Part of a small language model's weights.
Size: 9 layers, width 768, 6 heads of 128, MLP 4096 SwiGLU, vocabulary 8192, 119M parameters.
Training: 900M tokens, 6865 steps.
MLP neurons of a small language model. Each row is named by its layer, matrix (gate and up: input weights; down: output weights) and neuron, and shows model dimensions 288-415. Each number is 128 + 24 x the weight over its row's rms, rounded and kept within 0 to 255. Numbers have three digits each. A neuron's up and down rows have the sign that makes its largest values positive.
Before each neuron's rows is what it responds to, as a language model described it from the Wikipedia text at the highest values.

Responds to: Opening quotes and attempt verbs
L3.gate2823:124103144144139092136121178122116126102136123157133134159123124132149130155121194132120145110126127103114202138092132144115105109158125178156119176124118160126066127119128129113151200141109141106172114140137115135097173146125112120157140086107120114140133125154157144136126093134133116139149134134133130093115148099171123148169103153104141145127113136137160162113127132164159176157104
L3.up2823:091147115116139115101108145109110145143107170151117127128165141124155090129178138166140122124135111167137144170096117134101132149095138136136115133134168134155113134144123133159152131154109133171134139162119106123085147105144082111102120134117170136110173140159145103097160092098130126147139109135165126130123136121128151137136132127148154128142178147113112105139128107139115113118125
L3.down2823:129164092103120157128133103184149128160131121154075121158112118115125139106166123152128116120106146133104119166076132156127140147132142177168100111125134138153113141120078149106125105085157147137191177129159129112132110118132158166109156165125127143159147140140115189148121134107110114129097125115118117125161133158125122188120136129144116133096117100116103128121125180090116095103127

Responds to: Word-initial capital fragments
L3.gate3196:121122097105123141143152112117097083153129087153151099140142068133142150192116119130090119132128125109149118127113126107101131112167136146118130094165131074134096117089108133129135125164128116138144115106095102110126117122081141145133149129137094149136105118109120088145152110120133114140133131154117132167107136168083103130134125158143129180130143150136115144145137125115102122166160
L3.up3196:142130140145128142125131126135129100117128154117101154159108116138147115162101108172168137145114110119128117122172139107138183176152110136090105133183133087150156156101102154132128111162137108116142111131135136142105146151102155075127163092109149139163143160127118153106079108064117154099120107124134101163142169154135131114100171106128152092111119137177092146096165117123116122159086
L3.down3196:121135130092134130139150120111100129097091163117133143117181111124103124116125137128074111113116130122127111121090103085104149113137139120128100119135160083128139122170112148155075117147122144127097126164116138083116125152088112122128160101140146170172146103148129103147137099110152126111117090096098145158111144136111092120139188143173167119106123117099143159100164164139126153184127

Responds to: Fixed two-part phrase connectors
L6.gate3201:150112095082105120115124132135153131127146143153099118154167124147085122121157100117170152132119097123175117133172151114112106118131140125087119109163122109107083114129104151179110126145148118100105160164130119183141156139129121152151167115169126141152116142110139122176142120159139116136104086153126157112145118097144118118122168109137082113162146143117122123124127125136148125132123
L6.up3201:125138129122147119150140143185153105129130145147123112156156140131140173112130155151190146132146107142160120159130136100101136140143128095146129116168145154152136152101152095116113130110112074115138149134145104152118108147081121120112117127127120149139113150120125117132116164127170097156133133168132122146123138094083069118100141127171138131142145158110148103142132114111110109120114
L6.down3201:122082101099147145092112111172140115118115163120123151123144143150188127141122144119148094125129122133102143155124080113148158125099074113133143129088143133137149199137148115155116161088116092102093134108136162112139082112121112162093141108099150123148112127169143101108157171140152119145091124161142109101148150062120135136146149134147089122159110096116154091161099126159146165142114

Responds to: Mid-word name fragments
L3.gate665:146090113166056089079151136100149137121153144138134110135098103154088162157164177132107139090147096122110126139094143131064091115112143042102087103130115124145109129153160146124142148135150137125140128187115133140103116157127105162120157155130117111136174095173155108140133141148115080127087115146191128125129111143146097095148156101138147167118124119139140143147135177144114164119146
L3.up665:137133109125132147152144169093142173171150140105157128142123154159117121159174164125138122145120128146134146126183108110148112121134132143089095142104101128166121132105174159127131082131119113133124099111131089132106142129171127125127099118113120123128121110152115101137121116159139124135146118173119120160135135096132103094117093161147089122109101141155107114135136129150161125142091
L3.down665:120102180109082139154142103117147108160116114158126109110134123214162129190152085117103093140090148123087128128149105148133094139084129073120194151129137158142162117099132125161127127086104147154139131117088128095146093124170090128127134188141146153152127107121105157116128109129134119118135124136104131135098130132161142145153130141153170137141091108116135119129150196123102165103172

Responds to: Of after nouns
L3.gate736:098106120108139111161114141105089134123119130096152142103082066128122129154157119107143099131130109121137157106128078126094169124092115152129118140153176134150148121152113119136155117095151149114154124149170144174117090091170145106106115128089152118151106122156127110141115162164135119130125116125126134131115159065153113127123123136146136135140104155174146113130126125154134087129104
L3.up736:118139104146153188191152138127129142139154124102084118098143080153088148173138099111150118097147114162068128027112108153144122134154132170124120155156134139144143141109120119142126140073161118140166095112119136149104141110125153162102130129137121181151155160133132161128076147100122100154115115154140119106131126121125124115100128172092081089081139154124101101156168101127100124126120
L3.down736:152136146146140162136120145139154105123125118148101119118098144131163125148105125140113129141146157133094114065140132106101142106158105145113163135121131131137071154119207148098096104096129162098148173124114139119106134144117124141147155172142136141139150130109120100100132076105142127133094124113089106167139112188103142151149115143113132100131110120143164111122128140153116134144114

Responds to: Name-initial capitals
L6.gate1316:155127099150110130134134140095204122150137134123149138140122167112097127132119109160130140131157141116180118164139146111102082151137095122113135156151133104142169115117101106100148087137158149142139154118114083096122115140130102116111124114132129065129106118199128162139111137146113129112157134125129167193125122185159121142116125115144150122145149119111118107145154137113101146168134
L6.up1316:084114148086142109104120106148116085123151127127121109149123126160113126127120150126144122134133119108102165111125117116139128164149074167114151115179111124123125115110105092139136124117099117150121122152201152137146124093153150115145083080129135165115130111140155120121131143065153136134133138113116149188122127158151156122137183123108154104160103153174121145134144111107117146135149
L6.down1316:111151151130113118135089145109107086186113144131141100115121108161131120111147144123134132125085113110101163084072116129131137090168131135148157103120128161130132147169124140139185123104113085127095167153121098148117125108144133138106113083145134127143133153104120106098151130142102144082126155092120115137132100101184149116171133101135114173134138155103122156163111131152126150138162

Responds to: Wiki table and markup syntax
L5.gate4046:128117128126136140116136157103124120100147151110112096120154174129076154089110091131134080118150111125086115135148129113127165153128116152101166151099027132153156143160118114107110126121135148149144113129127141102133153098137167148167169166127149091155118145119173145096123174158139137072064139122117134112117151142144122116123084147117139184115086136174105113150131129095157086143105
L5.up4046:148104105148142113091130118138131122155112126199122135127105105110135113164130139116165128160140121141134138153139127103112082113082144140104124121083108105137114138123091113111133154149106115163108145164100140145145165140106161122110156114118145133142140149129121096071148135116120119120124132132147128167163141089107110107155126127123181120120114128135176121075135102110143100131131
L5.down4046:104152133140116164134111108111100139093131152113134153165119157119135125130110126156094151129142091135152125131167082125114103144102185162095145108132172113126149167129137104115081146095150122139155127138082129157104135125105144132166123152140148092158096093152127147128147111092105117140128118160120111139126139121095078131117149143118145134143141186127138112117144131171163112153150

Responds to: Apostrophe in possessives and contractions
L6.gate2111:081147103142163098133130144130131142118146105121167121136135128126117123153083137136130113110169127118165120123109136123119141112183127126134143178088112087091120109141102151101127123126083119106107101133122102173137109135095153098155112178122136134159115128101097106132086124122147123135099124164120153126110151115126141127116074124188134101123134122157125126168148107127120090075178
L6.up2111:089120149123153130079157106136142121110121119142112122142176122079137127134104153158132125105107124160147116146091112193115115083106125088130103142107157149130126124137111119106131079112160114086139128140089132129162149078151094156164179135132144103150131138106170138169127098103156106151109147126144174124111125114118148125084111125130158132146123135187096136142097134165094162121135
L6.down2111:092132101151173074111180094161137143152138142125141138121130189121141111109131080145146139149140145102166176077149096149125139108131120150124083174114150134118180096121097101112145116140147123070138131123109114148133136132131154112134135153137144155158150129126137086121113104113177142145114128135138164098092132127124108128107156145156150139158126081149097118089095082140127137151136

Responds to: Mid-compound continuation tokens
L3.gate2727:118128113114131125059161073100121114170129065135136160111118157158131103137125115166141105134112128167132123105171127134139139164131115135110104077128151148120158115136126096135094124135126120136095099128091099135072134163095160135111123160136170174113121126113055144153091157093130124106076109127114142105087095116120140131156132133125159118119108141099080146085108131125161164154142
L3.up2727:096121104133153142163130113112128123129139126098144150144129160109100189126163122084162122111153161109125135156145119092099091129119120175130164091114136133140106183118125110164120157143131119124119150129134099123144185095156134175137129157099133110110083169175131149153117146147127118078128133100068136165088135104160108141140110187085135100152120178129170134114118139148129124152175
L3.down2727:114116128073131093131120152133128135116146080163134118159176108106142117194106096155122095142150115126174124171190134144149125124147150130109150101162105085134130172214167138132088117111118133163145145131120147072145087126109103129133176111149141134103115108096103115109088101129135120111105146100086149115177099153185111076114081122104165113150121092159136136103118157169112118143148

Responds to: Fixed-phrase head words
L5.gate4025:084157145128133133115134127091120113096151132179130121142132155128130085118104144126147134128145127085129137102122147131132138207100148089154156115147148160132135122156135132151147156147125097104154107150120121137154123105101143120148120135136140118164117120128137167115175162130109103141149143133112148181132086169097101096119149136133084142110114114113124145157175144149115135124117
L5.up4025:154110136122147133096113097123111166105145170106112138113117130107147127087150105157165121142132156147143109123142122169149134098127087144150178141120136171148118115185134134161154106110135142104133108121133102142101150159114141127150144140126096100136169132154102156114147122130152124109165132160118162102162124156119087156078146156150118116146115151128151135144110089168133136156132
L5.down4025:167090112141146152109130154123094130164172131142141163134125138146173180107136135133154086149107114152095144158147130132133146140131094091136076104114125117130148115170136127123172099159136112143162108123103167133079136121135137114127125121143114160076144135116138107112152136156096137114128126105141145147142140158114139112098131121150152107086098108106128138118116118114121140159089

Responds to: High / degree adjectives
L6.gate3723:153111123133108125109159154152121147084161084139150097086121164096099124153078066113114124145117150096084097064130114142143109114121151130125128088122146127117119131089148137129097147129147096112127153133077138104117161138102145108131146115126141103120138169179093092110110113123083140133087134170108154142148152145135124101100088170138160123131114140159119148095174106137111148081109
L6.up3723:090132140117101127108125108114132126116130131094065153126134113114124144125113125154125182112146136135132152138164119132150174077117109123125143156112150129101062137130136131146170104100134125082111176161146114118095109159131130137145093172133158148181133131120081139135104110136097156157130150135136118123123151090130130127144082107109100115176105132143084136109141126123155053103118
L6.down3723:127114131123136139116121078156047119118164118143112123118106146105122130158136133126201123112116141127172109146121202108152181142141139126082124116103130143101112134138125137108103134130171145109128158144151114149118094149125135073159139158114126096151137156113127174135109169114121075163166123108164112118153124125141118155095105142132157112114120105120105074151145112113136138101165

Responds to: High and word endings
L3.gate2677:072132100160161124119143120104122104141156122146133122101131135136106103113167163155140109103147153151138148141136129117117178132120090124175122120137147170123091102148070140129100115139137139146149099116151101133102150144119042123133122129069140124080109156129058145151091123110169112165150134144141121145119149116144135111081105119175117089108121139145130157174127105149102121121158
L3.up2677:121118124136150113162100110161129108126103085092088086133144097108153202087154113148127115092105118131145132146129130139152187143130133139155160115132140121170129125131143119107127165128111163142148142141121100123098127140103101083103106145150104112076149106124109100122100173132124099155142087114129130186106113138147118137172096113130194157134114150153121129139108149104158139112099
L3.down2677:138139131146148114123114066128136170126121132125121113137115147112050131145145061110114131103130131137138133132111102146100145110118174133150105152115125117094158120133104122115171145080152140039133175130132065096129134122131153129105146110088121149156134114122092080149135123103127130091133113154131121118173148126093141152121116181189162159131107133142149160141139144080121143121111

Responds to: Wikitext structural breaks
L5.gate2232:094148118140100138112139138140132083174109163109129107140149129130178143085139077132136148095165156134127119134090151164101136147153127173152141102101135111141133080113126141132122132106132162097126137113152096126146127134142133116086092110130114096154113118116098149100139159127115165108080110085138080139143145114133165096175167155144151158139091125159112125069187169119123108147128
L5.up2232:126081125119096122143136110141111137159153109125130099126119119142123116140143121135114135089088113146153178132165123097115150131153081165103144089124113120160143119102100108150125133118100138115188115129158116108123125095118134109075086132150141118117088136112095179140110157141132171141136129112105143137107174114127118093140112114102109093116125100139107109117141086134109140140125
L5.down2232:136133190133146113105148155165161139139114133113138130159165116122137121117142163157113162137118133153156186114141093111138112158121130137114099098093107124135113097150115111155127138128169118146144119108142119173128130088152082124109113125148145128133149096158133153119117149128093151127103147114113139121163131173147094145139140079115131154114140141084129142089145099139106153103090

Responds to: Markdown table separator dashes
L6.gate2711:109111114105109115123104132166126119098155122146129134132109124122099106117133157093165147138097111183165136179092151103094093119148138158129165126169127122142075109130146115154119157110120145191090136107115095115120136131101139125105136134122150099115114179194154110109112139127117106111133122155118155133109059137141146119127154122135128131152084120147151176107107138142124144117131
L6.up2711:124129115129160114087173139146165142124128170154118098143131122120124146131131148127131133139118110117105080135129120131144139111065143111116133148117127133102145124106095127081131138139137095134131140114125102107132142114177139135138120115140146092148112123145114131119124136102103155078104129087089105125061120143123077147109134157119116153110118142100126112116148119119128128156121
L6.down2711:149149128172091119102107147079090076166136103125121115109123082159137158106116132126179099109118118178106059126095095114108141138087149127135084092185140130088121154163151104136105129132104168077161123122118096141135145094120094125122143100123131113104109128107119129131102154124119164097118142132104110138066119145112086142108124133116129084117128148101138097132146126141142123128126

Responds to: Perfect auxiliaries and after
L5.gate1596:126122116145112082103139098134131138127136117122130083124116145119098142145110098135113120131129129136134189116137147133084149148120068112109105144154161088152143131095152130100093117121147151073124131127110173125108114112107090127133096061133107087155124115109121142144123111117123127130134116141134115102059077127127128154091137131159157060100161141173112142175103135107107161131101
L5.up1596:114142098149089108132112113127114133120136151077085140159125166129114087139101117137125140120100178158139124105165108140138136124103090119130164123103139152099194120097143180119082105096125129139078140144140139138128131102085111118163104090157108150102131121126108121094136132113097185148111150123088133136125134119137171136076149148125137115114140146139130094210132101163126096102099
L5.down1596:117139146117152080086108199171111137125129152111139138087121152110135108162106143130154068140067115114131111146132172089117132135115114115126133120123142176136118131142123109098125145173112137099126115137127121119111157117130128184141130081125149101110142111123129091161115122142138123119088160098127118126144108104117154153116133158137143103147146164091086126146136137154174130105109

Responds to: Group-of-people nouns
L3.gate2455:140119121155147091149144143184120113097115068141089134118112179089141142121136140122114130108146091127125108127114131124140138175173149099102142114139128107154143160118103131119125119127177088096138138117146147090116116097094145138132150111138127095196149170131115115118090072118124114167127174119132135139137106127145121170157131132171091166137157136136099161164133133088142103100112
L3.up2455:167119098093126158095138156146105112072104123152108138114132096151145106155131106106141169127129135171111150135158124092131101106124114105115139121122104171119122136119120095109144151093163117072134126109127122137085120060142115094153140147155162090124157104142146166105132160138117117112141155115112155120118133088112122156131132101121123105127131122102107184147098159131141104112137
L3.down2455:140144140116158135095187132147075111130088135113173173124108133116150116163135115113156144160141156098123112131121142125129157118108137093183120105125138133120122155123119081131138129125126154114161116132080111108103185115143113149118124131130125142130146090145095160155109113175102100120119171129062121128122143109104100141147156106128144147167110146146080110144167133160147106132148

Responds to: High, where, word endings
L5.gate3114:105114158129126137144152090171163099115132171141123158120120140205115123139150115138149134107153117151120084127134118127165125112123143143129143094159183100109112115089115124188119150085150127129115125151147116118120147126103128077129092135089119168106113113126169155133159112101109125151163153126168112180104183103148137112118124152097127111103189130125127125161108161144120136101129
L5.up3114:120141142134099133169124096143114109191172118125088135130145157137139126128139152118102090172112116131108184157113132102138138146165123133123113111125145132100094154135098138148070151141092146140113126124111115105155097151130110050138120150123090122122114146110153124091126104102120116182111164132132114120124154124151133106124158145112090156144094126138136166133146109127093126104125
L5.down3114:130093073181118125145160139138133154114106100106119128122136122111094164104098109107162135135114104120079156109133146099108152077174119102072136111122138110098109162112153082134139120118131128115166123164108138095104113147128095098167106100136104135170113078114115158108108157113145115160152139110147132113152138109162094152138102157162137175117115134141153112145121159133149134124111

Responds to: Perfect-tense auxiliaries
L6.gate3456:131131115123156124122114100133168152152162131152103160130121164159152121131093145109158105110147155138148194164130116109050075122137094120129131100094143119096125161151123131111138124108147126147127124149084156099163144115130170139122133146112082128141148081113136167128148126148134099124164172131065117110093164137144094139130132135117151191097096155135146134157152160124155107070164
L6.up3456:124128126174125083132128137137151142117187161102115129111129128132123162109090141092149122106108125126138168113133128138129122147132137150153152134106087132142137165183112132106121151147143101095125077172120148149109098147137130100168138111107100151124130131108121166113150141136200114089146147133108099120110144163137128090113106128131154100104131156116131116143138111154122062108112
L6.down3456:142113124122100125148142104147140121120106153131097134114100115148116137156140126102151139114096126149134197148095136107098117114103162116138099119099148137109117156110138123103105122164138139130141139103105148110117162117101139138109137100128139088129126094094116134139175118176122128182091178128111128075125154108171109169144123163162168125107151164087139101097138124152156130139134

Responds to: Mid-word fragments and quotes
L5.gate1970:127154128135106132113122099148102160145147140142127161122144138135173104129111118135115175162118141130122147179091145129086133143104131112108143124087134112174093151108128133188149156171103119146095149114159121120108092147123162094151109130102149151116097163132148086138101116086096130158110148137123094102148112139143116112156115098113140096122103095113111156115166172131109099119105
L5.up1970:124111141140157126118109108148106109117127141162142130163139134101123124139136141165140115155106154145114129148092124171098176102142116103146120152162141152130139143119148124115107118141114131114122111165153100160128093134147090130130104138148113169169127132116094150167105109124126128103073152149137126145109141119144139121138106126134131123120128115114137152109149128125135097175144
L5.down1970:108106106090094119096107096148102098118136130134129112133107117122164136130128116135144145156194118139120145084111105146110148140119127084129145150146135128091148180128142104130133088159111152152123139129138065116111077115145113151156096125159141151156111122074105114121106190112166113170117133109147080118123114132104140134142129151114144136149133110112122120095133080118106089113148

Responds to: Noun-linking "of"
L6.gate1956:159127122127151114133092118092121134121125155094127092080152134130102138104123164096124129072119132117132064095104138123103154150114105174148126123150146117143126109152179127181115159129136125148114107140125120134104138144159112161147105110105114094123115130143072097168134144126137102147149122144111147179161115132108128098113112115114169111111135087117150132105146129168174120120134
L6.up1956:129119153113140134140152118148159169132070127141123138138146118125193086131138141102102103100130118139099150150146132137104141109141117175148155160143149117098160077140115154073125148126129141140121118150130133133135128117141097110115163112130118086123161149151084128146174113180142115076126062105113131131130123113147130135155134141086142121164123110129145161098147128138111096125130
L6.down1956:172137128157152149143103099149139110128116123113142157129094113131107144143129135123092116140141124140131168101137136127173099142103132099124146148095114152134109159163154125128119114104121123098126145139110111119098149112120150110136144158127059156132102119107134120157116133116112090112127121145132132133077170131124103141151110087131139138116131147125099116084113122144154121186091

Responds to: Mid-name word pieces
L5.gate911:121137119116110091088105117090132141144134127142117093163162127147099108121109145126117112111124145162140131146170119124083104119121120135168090159127133145139108115136122132109138130085085082104127117129125167120129189103140110159133105144126122129153135172130128131117138105128140121093116149177165111133131132156126106148134168132116151136147105112174197164152117130126158102091089
L5.up911:153096126126124087100111131124103133135098109133149118123144127128128134106170113120115124125144133117111134132191088128164129088139138149149081154097156144144075095119159143190170126062138119074097137141111109074099135106142138090112124106140138145151108112149089144130184101125125085173141102098104179120141113165147127132164138170162125123075108117145103117139120107145084115112142
L5.down911:143151116128139103130127155171137139125127124133206142071182161116134133117145133159157132118117139161139108126156141099132116145153139140162133137064113111127158093099114110147153109144120141181109099125115119184108152131116089157115087156126131135131109107100086117109121145115114154108141146123141124114101128119130114128129125143144117138199128163135160128131113106165145140127079

Responds to: Post-subject verbs and "after"
L3.gate3269:109161116108126114130171176128129146110137156104197187123125158105122148148090125181149133129086125132131103138112115160076134128137159145185111132109167100106151143168149110084101153123131128085077132094094115141136165148173148159108160116192150141132110113128142105121110136143130150152129128114108145142125187141143118168121139118140181105156159158084094137138132146115115106115097
L3.up3269:120124088125124129138133119099107145126160137134139122145112132070180132095134116126140144154113108116117211116148120164111138146133153125191135133103133077148124097125119123121152123110140155115119123184152162118144146169119141132126172130143133125107165133127111139180142113121112142130098164120145142181110103107140125141126140114138096136131117137101085152142075113141118109125152
L3.down3269:113121137119124131156122142111071145146139152184153127097108112096110135143141125133086119106143147147090132141119115134140095100097138105170091132189161120109114102141157129113133108153119111115084092124156169177079104123146128118105113104105144122098172113148122115112113117106105102117135118151185144126108116148133130101095106135094139055137164124147157089102114093133126104123130

Responds to: Word-initial fragments, table cells
L5.gate1993:132127152097140167106101157139098109079149160144149117120113151145168139122136143118135089158162104152107091158124122092102122122176137154144140105122109125141127150137106099182152152135133122123148131169137124080139142073112115170112125127136108109106119151096133163089147131153146193100092139094139119210124147053140108136123125147165113115134159177099138138119134097112165152124138
L5.up1993:148175096124132147157111115152173129144149147108137121135095151190139143122153149097176125120123136137151116125148102124090142156145137151162195143107109146170087153152121114161137134128121106162101146177132129151136160149131138131137111148176132129152131147110120109085136101164126169105115111104132134143085141157108093137131132143147133131133136137134125148164107134126154129128155
L5.down1993:099129127147121096092147125140105141132101157104095124133132128094137121149132173083132163072166109113110054137158160150152096104140121175145119178184139161143115139138134088137137149152127147137108135168145134157111160138116154129123082115122116096106147089139139093175134155178124150090161127164182136094156176134114128115096131155111102149120121151152117131081131125130162134153084

Responds to: Paired-item joiners
L5.gate2690:119136123123104146121154130135147056152136082101105105145150148178128144088177087129125146088113102098118126123104115143087145120118149138139127097158105120148151136119156130132139168110113127161110125111115110171107127134111137163137107158103126123113141126112093105114186160146106129171125117156116097153126112163113125139137129134115179128093128101137150127159106116106126133132074
L5.up2690:128131150088165150127140158103151142154113123151090127129137120126094149136133128091143113116093141132102094133129083138138158127116138145111146087110068128144117111104151118124119116101124137172178113141124136111149148142130133142129112146129144125108101079115111120160086090145129125122107166115104115121135161125112112132157113131117155094129145067102082133115119113120127155131075
L5.down2690:147139109106162129151136136115157165171146124173163139141069151090095148158070149147125110163108131107135114113131127144096172145125125093103138145111129106170098169116133086166139096134107112151099139140137130147122118127136097116161161145111102162165124164114133142177095139113125082167125184123158137145132111136147105126164160113117120100135150112095121123078150120146138138145118

Responds to: Pair-joining conjunctions
L3.gate1562:132117155090130131120119135148157136126088131142118126167113140169105126100146141116093121117106137124120123112141124143128126135115121165144115118106140132100100120150127139108089120157094125096131091124101138141114138135136083162133098135127122099113153107123164154136121112150155106125075104114115083116121126096148088144121137103136171131121151102165141092139087114154138135150107
L3.up1562:123149142176093136167136097164118121093134122125144121118137130129126086108161147115143127118102105118156121099146141152154114141135126108117119135117152168126156076136119162161107167133076150096109098142122097129178138099105120190168117117118099095147131140098108163121115110132109139119083124125141091128090061111143133097153124126153130113114151101157148135117127143125139112178142
L3.down1562:150126155134177131120145056113142170108152114147107128148097164110127089145136115150119119135157118165125107121139127115108168172099123088120134158136071136119159122168118117102105112125142143140102133120103113139158114154136145142146139123139137151158101134137130127085083103153128149125153134155122130083132142150132130107123135186130108114101119143090152136114082114131107144149076

Responds to: Noun-linking "of"
L5.gate3325:135165130199127118112088132103146149128134133137107139115118074102134117150182109152132111127150137148143185108082100138109185119083074109134141132133131103132137119129157131123128124142133107093155173142157149147107117161105143137165140123094126116087132111127123118193176088150128108117163131130125123154159126155130143098112136110161149146124138102129156123150143135144128093102099
L5.up3325:155128133125131093152152165130114121121153107175099131130096166100146097169155076124145132154178136116119116065148114139102108158139134156125100103146109130136170115127116155117175122106105153135147151150141122136096167157159159154144127145123090108097161184155178093145126136119122158119135058148155136113138155141129113114155136102162112133134128130127167139126143117138099155142127
L5.down3325:162144189153134126093102132117153135150128116100112132092086081129141120162108128150077124137121147125149158124127161141104087158108093133121142143120099157122152114165141124101143139117128163113152111107148127115114107131139129116121153151119175127166124165099090094121142124122123091093115103107152168147164185119075122095125102122141130132106098115118144067057137122120113080127101

Responds to: "One" before partitive "of"
L6.gate1135:123097110093132115071134114111126118135133158104111105136132104096147091150166124134093172139157128139122150128145154084136086187102153147175143101117138122144097106139070124140111115131142135127125107139160146094090171128150110110100112109117129119125097180136114160106114142108088132125115105129138130140090084119105120153124112107161142153148129106122158131137086135131052127132167
L6.up1135:113169137130112110126098131130129119129148144117158114120117180150121158128096186183126154153119151117107126143154138130153100102129135116169151104151119118101169151135109161148130141148087081128162145122144108109121155116094130118130123144099145139172134152110127120120182120121084154140167112144129143129134121135132126122146111153143111194141132137115138137128128140162118113127120
L6.down1135:095151114123134157140136137100099111161092150137083137145097136117122120143117132124167143143094124121148122122121161143177114115119120146102125086138098106093116122121125093104126127073130150122098135130126136134141138124115104106099109139126132148117127124111111139157119139102151151134100114124153145143105095142122139136081123150144143125121115122154143125081146158126090087115157

Responds to: Punctuation after personal names
L6.gate3877:136127098122112125142110121117151088145144150109174122128101107079130145092150119081160138101119116149118120128146078100152123098140131143102112154142147174160088119114126119163157084143133100142142135153136115081146127140128127163146115141135145111123099106103128152082097077150158142162121163138096108175094128114129116115117141135142109138103114131180094128116144181122136145129167
L6.up3877:135150152137127115127109138088147124141131124137111106057141125124147141128103118132147115142133131117158105102114146125115140108105140107112157142099108176158133135138134137168129128151163161137144143181146100118134130113177130156111120134131180137100117106144104117080108114119109090154126166110148054124143107107115100097101156146137122147128133142129103129133089176107145091152152
L6.down3877:143139106124116182123125105094093142148105148122141102113151118119112126110151145137156089123126168120159096129104148091155117101128133165102140090089136166150124083147083111117136126163128138137152117151118114136167130148131113144115157161140097104103133129167095137138123159179134110117102154125085122117151074092109107125122107185138107143116135115155113128173081155105139123136115

Responds to: Paragraph and section breaks
L6.gate3297:143121129108121126119119117101098110120122134151079142111057114116118162124160125116119128123105094138114150092132095144121141133136110167132127148174087142101179148131096111149080141138108124139145102134094129124132125085101138156120159133135095163097106122136176111143154147125119135120119078140127160153157113143141178134175163167118152152164130114139121123158123143122084127087140
L6.up3297:173111129160162139143123119150163126085136089125139122150113137120118085113146146129138187117144169150140130121167134155177095127139117110118112140147156122138087138159135136107139137085198115138130145158145127122111166107113085107083105116122113133156154119140138131129090104098094178111128120123130105129127097085109153117115137136100133085137122110093085166098108139095127157126096
L6.down3297:149112135143157145057121151146113134111152143112110146115133164128112124150145150149097142141172109148120181111103118135131152103128124140143151147131113091143152156129095140135143112108141156103105139121085159124129142139106118123120095107127115148129151141107139087100135128149121159140134145095124127148146101186081117103133129181167153135112103151122152123104130112114086098140123

Responds to: Paragraph breaks; "make" idioms
L3.gate1055:113129118128093135157141123113107122123114113127154144135134144121118106122144120101165156144147189185154088098142116110134123161148089135119151155106101127177058158079099157148118097095131113120109145127142153132102137115166142114085132076152105152142117118102132153126115108117064132112115119144114161118166128088130148154141148114123127125112089092118149149147096151135121104106194
L3.up1055:096087156125135081160149111138143136127137137137134154156165102128146128093137138125140122131114150109150143140115089160118099139126107114134134136108133100123085110115100109088106115067165113150142135109134133125083109116153136163153114099153109167137122111127125139121115163183122122117117133190112077126135148095111144125084154147090067116135127084103094181135175155124151128120134
L3.down1055:141135141161134110140135149123132137125118107122133135098152158178087132115084131138135118156154159130135115147147121146137085117147087131093162087138082119159140145113153147120147137076111119124116118151116106118098144115143106115126136130126143150141127077081113142102129156117122135141124126150133143126174097122096125129131142134114172136113081155166125154104105120100133100100119